MLP neurons of a small language model. Each row is named by its layer, matrix (gate and up: input weights) and neuron, and shows model dimensions 80-207. Each number is 128 + 24 x the weight over its row's rms, rounded and kept within 0 to 255. A neuron's up and down rows have the sign that makes its largest values positive.
Before each neuron's rows, "fires in" lists the words (lower case) most often at its 100 highest values on Wikipedia text that the model never trained on.

fires in: "it", "game", "station", "line"
L10.gate451 [ 87 133 147  85 106 129 112 118 100 141 154  97 148 121 177 122 111 147 127 141 156 131  99 127 119 133 136 126  85 112 152 122 112  96 127 152 159 111 157 139 125 109 160 112 110 147 144 108 154 105 127 123 130 160 129 148 134  91 135 124 132 179  89 103 136 121 189  39 139 145  82 154 123 134 120 101 159 124 107 100 140 118 137 131 113 157 169 150  80 112 113 129 123 101 126 138 127 147 158 165 126  74 114 110 142 122 110 178  89 129 106 132 114 130 144 132 100 149 101 112 123  86 129 136 125 116 154 177]
L10.up451 [125  99 158 136 124  78  99 141 118 129 159 141 133 141 151 141 120 137 132 161 127 151 148 137 120 150 136 128  97 134 154 151  89  96 100 116 128 107 118 139 146 163  80 130 166  80 114 139 112 158 137 192 113 130 107 149 121 160 114 150 110 113 133 145 108 148 121 100 137  80 118 166 100 147 138  86 184  95 146 150 129 153 154 138 137 139  95 200 135 135 138  95 128 150 131 134 124 142 111 102 143 147 126 120 134 155 140 127 115 159 120  92 159 119 152 113 165 130 142 133 133 153  72 157 113  83 110 121]

fires in: "more", "had", "congress", "did"
L2.gate254 [137  94 135 104 143 132 140 161 151  80 116 120 117 135 147 139  72 121  72 169 184 114 119 162 105 144 134 100 154 137 155 101 152 134 136 125 103 160 124 165 112 156 117 103 135 159 134 122 109 132 134 124  93 161 156 121 140 146 136 119 100 112  81 132 109 165 144 102 153 193 141 176 120 168 138 146 125 157 119 128  86 109 120 145 137 158 149 118 155 142 127 127 128 133 141 105 137  99 147  98 137  96 119 182 121 127 118 102  97 124 115 120 129 119 157 138 165 146 129 158  74 109 137 123 125 106 132 149]
L2.up254 [138  94 143 162 124 148 129 101  89 109 138 102 106 140 129 134 138 132 128 147 130  83 109 185 122 172  82 115 155 137  96 129 159 107  91 137 131  90 113 170 154 112 118 146 128 142 120 144 134 129 125 122 126 112 133  91 104 150 144 136 143 133 107 132 130 102 172 115 124 130 115 125 101 143 150  95 137 166 137 140 118 133 139 131 134 144 132 105 175  93 150 126 142 140 155 121 175 139  95 126 113 120 139 123 121 123 101  92 111 131 127 136 147 136 142 115 138 135 135 116 150 128 186 100 152 177 118 101]

fires in: "for", "with", "returned", "followed"
L6.gate322 [122  82  88 140 128  97 128 140 124 103 123 119  71 163 138 124 152 162 155 131 152 122 106 110 125 153 131  93 154 112 136 133 148 172 140 154  82 157 125 120 100 116 121 155 138  70 139 144  99 107 126 132 145 146 135 150  91 130 124 160 135 151 129 164 140 131 103 113 178 150 155 152 160 195 115 171 108 112 147 124 126 123 141  99  96 146 113 118 110 127 153 113  98 176 100  93 124 136 160 119 165 163 109  96 103 152 109 170 140 134 158 129  87 101 105 166 143 138 130 130 144 151 166 137 115 136 104 140]
L6.up322 [130 174 158 146 112 158 131 122 157 125 107 116 150 169 145 113 150 121 126 111  46 128 142 129 161 159 131 117 116 139 113 146 133 131 105 139 136 162 126 164  66 121 160 137 127 134 126 142 145 123 163 141 124 115 147 124 121 120 112 124 146 102 113 109 113 124  89 127 127 124 134 106 120 135 145 133 119 172 133 145 100 120 102 119 131 100 144 117 128 107 111 142 135 158 105 123 156 168 111 137 157 160 143 154 151 158  80  83 127  80  64 123 115 169 108 150 110 133 105 158 102 120 155 122 105 148  74 119]

fires in: "known", "than", "as", "assembly"
L2.gate427 [ 97 139 126 176 136 181 104 141 139 143 133 107  93 169 126 131 140 125 161 143 128 107 158 121 107 179 176 124 143 120  91 183 156  82 132  76 136 120 110 159 131 181 138 122 161 106 101 105 149 131 132 167 147 140  82 148 151 120 135 105 163  75 156 121 126 117 118 128 156 125 141 147 109 121 119 138 115  92 113  84 165 140 141 148 110 112 123 116 126 147 126 152 106 185 120 112 194 130 114 127 146 155 156 133 150 139 108 136 153 148 153 124 133 167 145 122  99 130 168 118 122 148 131 172 123 123 123 136]
L2.up427 [167 168  98 105 104 103  86 148 142 102 107 121 141 126 160 128  86  84 119 118 107 125 142 150 139 116 121 133 145 137 128 157 119 146  91  97 110 109 146 105 158 114 106 101 139  76 171 126 130 111 128 126 122 135 122 147 122 142 181 127 114 158 117 112 129  99 150  99 149 118 146  98 142 133 112 192 121 101 116 130 111 161 169 153 104 122 161 109 117 123 132 110  99 124  86  64 143 110 140 106 129 115  94 107 159 163  94 157 148 153 108 115  98 149 137 133 115 111 111  76 124 158 111 142 159 118 134 131]

fires in: "for", "to", "some"
L10.gate488 [122 150 107 126 116 126 135  82  94 151 126 141 142 144  75 139 145 123 115 150 116 153 143 149 135 119 118  97 130 147 172 103 107 158  93 150  94 132  99 119 141 111  83 111  97  99 135 107 121 120 142 149 138 129 127 109 135  55 115 117 157 149 127 157 167 103 146 164 142 128  84  95 138 172 133  97 136  85 171 125 120 118 152 130 107 158 152  92 158 105 124  66 116 153 176 110  81 136 110 105 108 156 124 136 132 185 134 166 124 158 140 163 139 102 107 163 147 106  90 158 169 137 136 148 154 108 100 132]
L10.up488 [147 122 153 175  83 111 148 104 172 153 211  80 147 134 101 120 113 163  92  76 116 103 153 113 121 131 132 102 151 120 137  85 117 113 150  71 138 133 152 128 124 131 113 172 112  94  79 141 150 139 127 132 120 116 106 137 156 133 123 151 138 110 111 111 121 133 124 146 174 112 132 138 100 125 124 136  85 133 133 180 124 149 116 122 128 178 146 113 118 128  69 117 144 128 115  91 120 167 136  82 140 124 143 149 131 186 153 149  87 130 158 101 104 113 110 157 115 128 143 119 138 108 134 110 123 131 143 138]

fires in: "he", "health", "heavily", "heavy", "here", "she"
L4.gate236 [117 125 123 142 134 122 105 147 162 169 156 142 145 120 113 158 100 138 163 119 141 126  99  84  93  85 116 100 138 154  92 119 116 169 135 144 115  99  89 126 105 148 155 141  86 144  89 110  99 116 101 101 157 126 137 147  66 167 143 130 110 172 122 151 122 109 138 129 150 106 149 142 100 165 138 145 139 101 155 151 157  75 148 164 139 118 119 116 148 124 133 146 123 160 125 110 110  92 133 112  98 132 104 145 128 138 154 127  88 114 147 106 144 120 109 153 146 118 102 123 101 101 138 167 182 162 141 132]
L4.up236 [137 149 140 134 124 147 147 122 104 128 159 127 123 134 131 119 123 114 126 170 142 151 132 166 110 133 110 132 120  98 142 116 108 133 123  74 122 158 131 152 140 168 146 158  80 154 133 144 120 131 112 109 122 120 123 134 152 159 148 135 124 155 153 110 113  64 172 151 160 162 152  86 116 105 135 130  98 134 128 122  49 135 110 125 160 118 120 139 152 119 151 148 108 143 109 141 124 123 111 119  98 126 149 118 116  86  60 147 116 116 188 108 136 128 123 126  82 157 115 103 148  74 158 149 104 126 122 156]

fires in: "while", "after", "when", "although", "now"
L10.gate453 [134 133  89 166  91 115  85 194 159 163 151 142 130 124 133 117 101 165 150 101  89 115  96 131  90 128  76 149 124 150 122 104 145 106 149 174 150 170 200 139 113  93 148 103 109  82 118 111 192 148 138 147 186 136 103 113 153  92 152 131  95 112 119 102 132  86 120 141 158 177 105 128  87 112 115  95 165 134 116 137 122 126 145 134 158 103 131  87 139 127 126  91 118 138 114 133 120 127 149 101 118 141 132  89 113 160  95 113 139 106 126 132 121 149 113  99 111 135 120 112 148 101 158 147  91 131 149  88]
L10.up453 [133 139  82 182 111 117 164 103 110 149 132 129 101 107 136 125 125 149 166 162 103 124 113 134 101 118 133 147 158 120  94 144 133 116 137 101 121 116 149  61 100 154  93 101 110 159 133 137 181 108 152 127 136 131 142 105 102  99 123 126 159 157 149 141 151 126 178  80 152 131 115 145 151 194 107 137 131 157 124 113 106 170  91 112 144 141 103 125 146  89 128 115 125 100 120 114 141 131 121 114 139 125 135 169 139 110 123 101 108 143 132 142  80 133 162 152 149 122  98 145 121  66 107 166 116 177 127 126]

fires in: "their", "its", "tokyo", "one"
L2.gate372 [117 173 177 132 145 128 104  95 128 138 162  90 151 105 114 138 143 122 124 113 182 146  97  90 145 133 150 145 113 127 134  82 176 115 106 134  87 126 165 139 119 122  79 130 164 158 154 110  97 145 118 152 141 120 146 114 128 122 119 107 154 123 123 106 112 103 114 125 101 133 214 145  92 107 139 106 111 107 116 125 138 150 122  93 134 126  96 135 114  96 149 146 121 142 135 157 139 116 147 118 159  99 119 134 150 154 116 187 131 158 137 137 142 114 148 102 100 126 141 108 139 140 183  95 134 137 118 119]
L2.up372 [125 148 166 143 126 176 172 162 150  91 146  86 116 115 127  84 146 142 121 152  99 116  78 120 101 135 144 146 143 140 155 116 146 139 115 191  96 107 161 114 176 149 124 117 146  97 148 133  98  93 113 127 138  96 122  86 158 113 109 113 124 134 131  96 136 138 106 155 116  96 108 135 163 166 112 124 137 112 137 110  82 164 139 150 109 134 153 116 132 117 165 111 120 150 136 108 146 108 132 108  95 128 150 193 127  95 141 100 117 173 112 127 103 106  96 111 169 124 135 130 158 119 121  98 122 150  79  89]

fires in: "have", "teams", "plays", "songs", "parts", "be"
L4.gate41 [111 147 143 161 154 123 131 134 128 175 157 129 133 153 126 129 106 136  59  94  85 130 160 155  92  95 150 106 125 159 129 118  77 130 103 139 104 152 143 131 142 133 110 122  96 109 132  99 133 113 165 130 103 114 134 159  97 179 158 105  98 135 116 157 145 111 151 118 136 154  77 128 140 110 119 112 109 144 158 167 127 116 135 122 130 169 165 107 141 127 134 153 151  80 176 135 133 161 169 110 112 112 142  77 138 104  69 115 131 106 101 108 120 143 169 101 136 149 136 126 124 111 164 138 100  88 138 125]
L4.up41 [117 156 133 140 149 114 149  78  89 100 133 179 112 188 176 142 131 141 123 170 163 167 119 157 117 160 136 104 107 135 127 106 120 128  95 122 141 104 149 158 106  94 112 136  95 111 119 131 105 101 118  87 146 111 110 151 139 122 119 139 129 125 146 124 132 138 132 137  53  95 160 159 119 108 120  90 109 149 152 147 161 136 142 138 166 163 122 149 122 110 158 163 116 143 146 161 167 140 127 126 147 161 138 118 135 146 122 135 108 130 140 135 152 141 128  97 116 136 175 108 130 108 130 141 138 126 130 108]

fires in: "can", "they", "people", "yes", "we", "could"
L4.gate153 [160 117 130 109 115 118  75 142 100 127 170 181 107 115 136 151 104 116  97 139 138 191 138 148 127 141 115 120 179 139 147 107  94 105 121 160 130 137 115 143 111 106 112 120 117 103 118 117 112  97 126  52  96 122 141 139  81 107 130 132  99 143 121 140 127 124 147 110 175 106 144 128 164 144 140  92 109 138 146 146  89 145 128  84 137 137 140 129  82 162 134 102 167 136 146 146 120 128 114  89 142 152 112 123 158 142  98 118 116  91 134 120 107 154 164 133 118 146 106 149 103 147  85 153 110 143 127 145]
L4.up153 [ 91 123 151 131 108 137 112 104 137 145 123 139  97 109 123 141 114  92 112 129 156 105 119 123 125 149 132 129  85 160 151 102 135 145 126 126  91 120  76 104 138 132 102  99 135 140 173 150 129 131 121 124 110 128 112 127 119 176 143 144 138 114 148 137 168 140 176 141 122 145 128 119 108 126 132 134 117 110 127 119 176 151 147 128 134 157 135  64 109 143 112  66  94 113 134 127 132 125 129 169 200 114 139 121 112 163 136 175 140 127 162 167 137 139 127 143 145 132 128 150 156 145  79 130 112 118 136 109]

fires in: "served", "plays", "working", "lived", "playing", "worked"
L5.gate111 [111 115 131  88 140 114 147 139 134 121 141 123 144 109  99 161 118 171 132 124 118 148  98 149  80 146 154 100 124 134 166 136 150 121 109 118 106 126 213 163 122 113 127 134 156 108 127  80 108 122 110 126 171 103 112 114 134 117 138 123 107 175 105 137 102 112 114 111 112 115 169 141 123 150 119 170 138 118  86 106 148 132 119 121 139 122 152 139 126 105 139 104 153 105 124 111 149 117 117 101 196 111 109 106 119 146 123  91 170 118  80 124 113 123 161 122 108 168 137 155 158  99 103 134 108 133  97 176]
L5.up111 [117 159 123 137 134 125 145  83 122 161 155 129 116 107 142 185 129 132 114 132 154 117 144  91 166 153 166 142 136 127 133 122 116 178 132 155 140 103 173 104 121 120 143  81 173 122 119 161  85 153 145 131 144 126 127 117 155 144 102 139 131 147 130 143 137 171 151  93 123 144 151 149 135 114 141 102 125 143 138 117 137  96 147 100 103 107 158 138  94 118 141  94 151 137 134  84 108 149 159 128 158 138  82 122 132  98 116  84 124 121 112 128 110 125 151 156 119 143 103 139 148 181 115 136 142 133 110 133]

fires in: "which", "this", "arkansas", "philadelphia", "what"
L6.gate205 [166 141 140 195 153 105 104 159 127 143 124 142 141 119 129 148 153 136 144 137 131 108 112 139 146  91 154  65 142 119 156 115 136 121  99 106 141 124 188 122 122  90 132 111 133 132 110  95 124  85 129 119 109 161 126 137 138 125  87 122 130 137 135 133 114 172 119 138 111 132 103 155 143 111 126 114 121 169 138 118 145 109 137 151 113 103 150 116 178 139 175  95 125 162 136 133 117 121 127 113  86 143 122 150  79 146 108 163 125 127 129 127 115  54 130 115 108 124  90 114 119 101 151 139 140  90  97 155]
L6.up205 [101 106 132 152 187 116 100 117 168 117 128 147 122 103 140 146  92 129 145 144  61 116 106 143 149  96  94 114 128 125 114 113 121 140 146 104  97 125  53  80 123 113 150 125 133 112 114 140 108  87 164 134 136 137 128 149 130 126  98  88 138 108 165 167 106 112 113 117 128 126 134 153 148 128 131 133  66 112 113  72 155 152 136 137 136 158 127 122 116 153 119 141 159 108 154 168 148 120 128 132  82 137 159 146 110 115 137 146 113 124 137 120 151 136  98 126 100 141  72 149 150 135 116 156 101 118 153  90]

fires in: "s", "000", "identity", "provides", "illegal", "provided"
L2.gate306 [ 95 135 116 113 126  81 150 171 125 162 156 137 102 133  98 118 135  75 109 160 150 110  91 124 104 136 176 101 156 104 136 136 148 133 139 146 151 127 158 113 128 132  99 166 121 127 155 145 145 112 128 160 157 152 170 110 145 161  70 158  94  88 104 153 152 147 153 173 184 151 131  83  95 114 111 120 134 135 105 136 151 129 130 105 151 122 110 135 149 135 119 144  85 138 136  71 108  99 146 125 151 124 141 119  68 114 146 139 135 141  89 132 127 162 123 142 124 133 142 117 146 129  92 142 125  84 158 169]
L2.up306 [126 151 123 113  76 116 140 146 120 145 159 147 136 157 143 126 130 150 119 135 106 113 126 108 112 126 133 152 135  92 105 133 152 140 158 129 125 158 125  99 116  94 127 142  85 129 116 120 160 119 120 124 141 130 128 123 160 122 125 147  88 101 175 150 169 102 120 170 166 163 121 152 119  82 138 157 102  98 133 125 124 116 141 157 102 150 116 136 164 149 100 115 138 119 156 117 148 154 136 135 108 136 165 110 104  96 137 105 162 149 100 162 120 114  95 137  90 172 140 141 141  91 117 100  83 143 117 106]

fires in: "their", "its", "her", "thomas", "thruway"
L8.gate359 [119 149 146  98 151 125 171 111 150 138 107 106 176 127 115 161  88 124 144 102 177 156 101 137 131 163 174 115 131 123 140 113 107 130 151  77 144 130 143 133 139 118 157 120 108 129  75 135  86 152 120  96 138  86 152 146 152 111  87 116 128 134 133 162 132 135  90 116 106  94 140 104 148 133 125 150 148 152  85 133 121 110 106 145 174 148  95  97 105 107 167 114 116 126 128 151 156 140 117 100 127 118 142 150 145 130 147 145 132 157 105 128 182 140 128 158  66 122 129  94  97 158 125 103 143  97 135 115]
L8.up359 [119 138 141 124 133 119 147  94  98 135 126 111 127 102  96  85  94 135 135 114  69 172 138 130 127 135 108  90 126 149  98 144 161 113 113 128 114 154 117 151 156 136 112 102 145 173 132 155 129 120 131 121 129 187 143 146  99 136 161 127 131 162 151 115 166 155 124 136 138 121 112 107 105  97 143 115 149  91 116 155 111 146 153 136 100 115 146 137 124 129  90 117 128 121 159 108 138 128 125 114  82  97 135 120 129 186 136 168 141 133 134 153 160 113 146 130 133 156 143 167 110 137 141 105 116  86 173 116]

fires in: "been", "southern", "ekaterinburg", "never", "sometimes"
L8.gate417 [102 151  80 132 110 133 106 107 133 165 161 102 104 130 152 109 152  92 128 125 106 124 114 161 128 151 121 130 132 143 111 138 111 158 111 115  92 148 127  98 113 104 125 106 138 131  93 135 150 110 128 131 117 121 147 135 115  69 161 141 168 111 118 147 106 118 136 108 159 144 129 123 113 134  94 107 143 120 155 100  91 154 116 148 126 143 110 161 148 103 119 105  82 138 149 131 127 161  81 124 138 187 132  41  97 121 135 124 128 162 136  94 165 160 116 122 143 133 136  77  97 117 132 171 121 125 142 150]
L8.up417 [122 131 171 128 121 141 154 112 145 138 149  98  88 155 111 128  72 153 124 150 130 107 145 119 106 103 192 143 108 120  99 183 148 156 150 160 139 134 135  91 103 151 149 147 148  97 144 153 163 112 146 171 141 151 127 139 140 144 126 179 116 160 147 112 102 124 111 117 152 126 122 100 103 135 123 100 136 113  86 108 130 133 140 122  99  98 119 161  98 153 157 115 116  90 158 147 127 133 120 142 153 138 146 151  98 101 148 114 125  82 142 134 140 129 122 122 109 172  84 117 119  68  82 109 117 191 129 132]

fires in: "as", "while", "when", "although", "despite"
L9.gate457 [ 79 127 123 128 121  99  83 110 113 112 126  96 168 121 110  82 154 152 103 153 128 133 138 161 126 161  92 120 123  97 178 109 107 136 150 135 123 126 125 131 116 108 134 114 143 128 105  82 139 150 126 160 159 164 126 122 155 134 119 111 104 129 137 130  99 145 158 128 156 138 135 132  87 131 123 124 110 162 149 130  99 140 156 145 139 137 161 107 163 146 140 116 105 117 139 123 131 103 123  91 169 120 126 125 154  94 122 102 139 154 150 121 110 116  79 114 132 103 130 124 102 116  75 124 117 148 122  69]
L9.up457 [144 134 155 130 124 125 117 160 117 141 129 120 145 146 142  80 128 140 139 170  91 127 112  98 165 142 143 146 147 155 125 149 122 155 116 146 110 144 101 116  93 108 113 115 149 141 147 112 162 157 160 134 148 165  89 110  96 107 137 118 108 101 148 106 128 118 109 151 151 133 122 124  77  83  79  79 166 100  88 116 147 111 132 143 118 134 155 111 113 125 156 133 115 111 181 128 100 124  92 130 152 129 123 118  71 137  90 143 155 150 128 126 105 101 130  89  96 101 167 145 132  96 119 139 110 138 126 105]

fires in: "cup", "climate", "leseurre", "9", "unlimited", "swedish"
L2.gate48 [166  80 146 164 147 143 147  62 107 114 104 105 120 110  84 135 146 119 127 112 127 129 117 107 121 164 148 157 155 156 100 149 123 132 164 127 162 101 115 112 131 146  95 157 117  93 139 100 151 132 135 134  95 183 107 100 104 127  81 126 120 114 118 142  82 121 188 171 161 120 136 124 139 131 131  91  71 164 121 155 147  94 139 106 135 127 130 103 129 117 109 147 154 102 151 126 138 117 128 156 127 108 121 184 134 174 158 172 132 128 149 129 128 106 160 128 158 111 114 187 144 145 137 114  83 108 177 134]
L2.up48 [108 114 168  97 111  96 146 103 148  85 128 123 131  98 149 144 149 151 132 127 134 171 118 150 104 161 151  88 159 135 136 107 111 140 134 106 144 153 143 139 140 160 144 138 109 179 129 120 138 116  93 139 143 115 126 154  86 100 111 155 133 126 187 169 114 133 141  95  87 117 120  93  91 135 143 114 125 128 114 159  97 104 141  84  92 124 121 182 119  99 118 113 112 139 135 116 120 142 137  70 114 134  85 106 136 124 163 132 121 104 117 142 134 114 138  97 109 169 124 124 141 162 135 115 143 118 106 179]

fires in: "some", "several", "many", "other", "various", "of"
L4.gate185 [120  87 171 122 115 134  70 136 148 133 122  91 163 136 112 106 131 177  96 118 129 160 115 111 124 115 120 127 111 128 109 142 130 121 137  98  95 199 107 128 121 118  89 132 122  65 103 150 116 128 109 173 147 145 121 137 118 133 154 174  86 112 114 146 114  88  93 142 168 129 135 141 118 127 114 147 100 126 127 102  93 152 142 165 126 115 145 154  91 139 131  98 122 118 125 143 121 109 136 113 119 170 147 136 146 137 127 105 137 151 102  58  96 177 127 122 171 147 111 107 173  79 155 117 132 124  84 120]
L4.up185 [117 118 124 129 115 115 109 179 123 153  80 134 105 139 132  81 168 142 145 154 110  78 153 132 120 132 117  88 102 101 111 142 140 157  93 102 103 118 113 192  89 142  91 126 139 153 126 125 126 140 126 149 142 152 126 150 110 116 104 119 127 100 128 164 143 110 113 134 149  91 130  97  97 166 161 140 106 112 113 112 101 146 157 111 114 126 106 140 120 101 140 129 107 125 113 123 168 149 113 111 100 164 130 120 110 175 170 148 102 116 145  94  76 108 129 163 169 153 157 114 106 171 171 112 122 152  64 127]

fires in: "between", "night", "time", "king", "kingdom", "after"
L5.gate476 [ 57 101  97 116  99 119 113 111  94 156 107 121  93 112 147 101 123 158 156 135 124 111 101 126  90 149 111 120 116 135 121 124 155 119 135 141 127 131 188 117 150 117  63 133 112  78 138 128 143 120 124 140  98 120 133 128 179 152 124 113 110 114 173 110 197 126 136  98 129 120 107  95 170 130  63 154 163 148 120 103 123 136 166 119 154 129 122 140  91 178 147 128 114 100 148  96 160 112 153 144 129 130 123 173 137 120 136 163 123 139 114 115 111  88 129 143 173 167 169 117 134 114 149  71 137 107  97 131]
L5.up476 [130 150 151 144 169 124 161 109 110 157 112 147 139 119  98  86 150 153 117 145 143 101 104  92 134 124  95 112 129 122 100 127  67 152  99 150 127 124 127 161 130 120 127 136 128 158 151 139 123  91 120  77 170 153 109 109 119 133 103 151 101 155 147 138 162 131 145 157 155 146 183 105  76 200 129 128 161 135 168  64 135 105 146 109 107 159 159 103 137 102 151 122 117 119 142 125 167  96 115 157 137 125 143  91  73 135  81 167 135 130 130 114 106 124 115 110 146 121 116 143  89 148 124 152 184 132 112  91]

fires in: "for", "force", "forward"
L10.gate78 [111 131 133 184 173 100 146 154 152 126 127 134 164 166 126 133 143 118 120 117 110 119  98 142 104 137  95 111 143 163 132 123 140  76 138 168 159 152 159 124 144  85  88 159 144  92 127 118 101 117 129 143 135 122 155 122  96  85  90 138 121 108 122  98 126 126  80  76 134 129 121 137 128 125  91 136 170 140 147 164 139 136 110 128 104 132 130 126 128 113 159 106  75 136 120 131 151 162 123 153 147 180 162 139 203 154 129 140  74 155  84 124  93 112  84 110  96 140 149 104 155 110 129 101 129 128 135  88]
L10.up78 [ 86 140 149 129 103 122 130 109 147 138 119 147 121  98 141 167 148 149 110  91 134 131 127 160  90 106 121 124  86 158 145 155 135 127 182 139 157 132  69 100  92 167 102 119 132 115 117 129 169 132 147 129 107 156 138 111 162 112 125 134 112 151 125  97 112 135 140 118 157 160 149 113 165 115 107  90 103  92 159 146 126 136 138 143 160 120 203  77 126 164 127 101 126 119 130 151 115 150 138 104  96 158 101 129 104 113 125 162 134 119 126 138 121 147 114 135 111 138 165 120 135 126 113 106  59  92 116 148]

fires in: "states", "national", "canadian", "australian", "russian"
L4.gate274 [121 104 137 131 144  90 144 148 137 119 171 133 126 146 115 150 116 119 112 142 155 132 164 147 152 138 139  99  45 109 108  85 125 124  99 130 158 138 137 131 110 135 165  97 115 160 119 114 101 156 136  90  71 167 119 118 146 149 115  90 156 148 114 154 116 169 160 138 128 169 154 109 199 130 112 124 119 154 126 127 143 111 119 101 142 168 113  88 139 138 115 119 114 110 163 125  78 121 125 139 141 123 131 130 109 120  49 133 165 135 129 171 125 109 141 128 146 119 119 136 133 103  89 133  72 137 128 124]
L4.up274 [ 92 169 154 130  98 174 109 137 107 155 120 120 107 140 164 151 175  99 158 189  77 145 111 112 122 154 118 126 103 118 112 150 119 165 119 146 129 100 107 133  93  96 125 114 133 160 114 127 152 148 126 134 117 134 113 138 132 145 154 108 146 123 161 166  88 116 149 174 124 119  93 135 113 114 118 114  94 118 151  99 142 106 118 148 136 124 135 143 122 153 122  78 171  92 124 133 138  93 110 113 138 155 140 120  95 131 145 115 102  80 165 100 143 152 145 126 164  91  87 132 150 101 103 133 147 115 130  95]

fires in: "first", "94", "long", "96", "kong", "978"
L2.gate450 [135 120  82 147 134 100  89 125 136 118 101  67 117 119 104  89 113 106 161 135 115 128 130 114 104 104 137 110 155 125 151 124  92 110  96 130 159 157 125 127 190 141 143 166 147 128  92 102 149 132 146 132  98 127 107  98 136 150 122 113  97 135 107 166 116 149 133 115  89 129  71 137 146 145 127 139 107 105 146 107 110  95  95 140 154 181 122 119 155 124 152  94 144  91 129 101 104 131 159  98 105 104 116 129 159 162  88 160 113 132 106 118 178 167 129 126 134 152 116 112 147 131 140 136 148 118 162 115]
L2.up450 [151  97 134 109 104 112 107 103 161 176 101 133 139 141  96 142 141 133 117 146 116 136 150 141 110 127 148 152 161 159 136  89 162 124  87 163  95 131 102 147 148 170 123 145 124 142 131 126  97 131 161 118 138 107 123 129 162 129 147 126 115 132 122 108 114 152 121 171 149 134 127 166 108 130 141 108 103 142  99  85 123 144 168 160 109 110 108 143  97 124 149 108 141 151 135 117 115 117 155 140  73 125 125 153 154 110 112  69 132  98  99  84 139 133 113 106  91 151 151 159 184 177 118 109 160 135 151 127]

fires in: "between", "from", "together", "taipei"
L6.gate451 [ 71 153 132 116 144 127 104 121 128 159 132 119  89 109 100 132 129 125 126 120 100 105 125 143  63 151  98 176 117 164 147 141 147 140 134 129 152 107 126 119 148 149  90 158 161  98 159 169 142 118 105 109 171 145 134 133 110  56 134 127  86 118 169 104 142 135 117 161 131 114 108 121 114 106 157 147  95 112 105 161 147 162 151 102 108 115 143 140 118 163 154 102 128 129 110  98 154  98 124 171 128 150 147 164  87 120 127  73 116 165 137  93 153  65 143 173 111 147 154 106 139 123 147 122 169 139 172 135]
L6.up451 [115 149 133 116 121 139 120 132 128 147 119  96 123  82 106  98 144 131 143  99 124 145 132 126 120 157 155 162 109 114 145 122 193 134 110 175 133 136 144 124 142 136 151 112 161 138 107 142 103 123  69  93 109 145 148  89 113 141 119  82 132  88 115 116 187 118 138 149 134 101 102 105 130 122 187 160 158 141 150 171 119 172 111 120 129 111 150 115  96 123 133 119 127 169  78 156 140 133 110 131 123 155 111 125 124 176 124 149 162 133 153  61  92 129 117 149 131  96 142 138 170 106 148 120  88 162 129 141]

fires in: "of", "referred", "heavily"
L2.gate203 [ 89 168 150 142 152 149 193 124 121 103 100 101 125  70 104 124  73 124 140 158 156 138 127  82  77 115 136 121 142 129 132 131 148 124 130 135 124  77 156 103 137 119 158 161 126 131  94 137 148 107 102 113 131 191 135 130 108 113 144 103 166 119 126 106 183 114 111 137 117 136 137 100 190 130 149 130 121 151  80 136 148  95 131 133 119 132  92 168 108 122 108 122 124 135 101 159 104 106 171 123 161  86 113 142 176 103 131 132 142 142 128 161 139  88 107 132 138 119 134 119 111 122 103 114  94 140 160 134]
L2.up203 [153 146 123 137 126 132 140 124 134 123 115 139 140 141 107 148 115 141 104 153  76 103 128 117 129 120 110 127 105 114 128 154 107 134 157 166 114 149  95 135 148 159 139 116  89 103 142 178 123 152 146 118 147 145 121 154  85 118 124 128 130 130 134 157 139 120 118 111 123 108 106  87  91 146 118 144 147 133 195 136  97 153 169 142 100 112  82  84 113  67 127 188 148 130 109 140 143 142 112 126 154 112  98 153 114 158 109 110  87 120 154 130 119 147 110 151 155 110 136 139  89 100 146 103 126 156 151 137]

fires in: "of", "early", "top", "than", "late", "months"
L10.gate556 [122 148 139  94  98 163 105 172 104 131  98 108 145 135 125 108  96 146 151 161 135 155 102  99 116 133 175 107 149 106 176 101 150 137  96 171 150 104 128 116 138 127 131 158 129  86 124 143 107 129 118 132 154 105 106 101 151 136 135 108 131 120 140 132 142 194 176 147 130 172 140 136 134 119 131  99 149 130 188 156 121 128 146 128 158 108 151 118 114 107 134 136 130 142 127 149 131  91 129 132 106  57 104 141  97 155 120 154 135 124 135 161 145 140 121 137 164 117 136 124 123 136 127 161  69 103 141 149]
L10.up556 [146 181 140 108 111 140 143 121 149 191 126 109 119 111 124 120 107 154 118 175 137 103 132 138 142 146 134  90  99 121 106 146 135  78 144  96 152 118 119 142  97 129 120 155 126 131 133 120 154 110 135 142 148 123 128 162 154 136 137 152 120 105 146 146 134 145 161 137 154 128  91 118 131 107 140 110 120 141 124 111 128 114  97 124 130 141 127 160 127 120 127 104  90 108 147 170 129 124 154  97 140 111 147 138 125 136 132 144 156 126  79 106 144 117 133  97 160 102 151  64 170 142 123 143 115 152 115 124]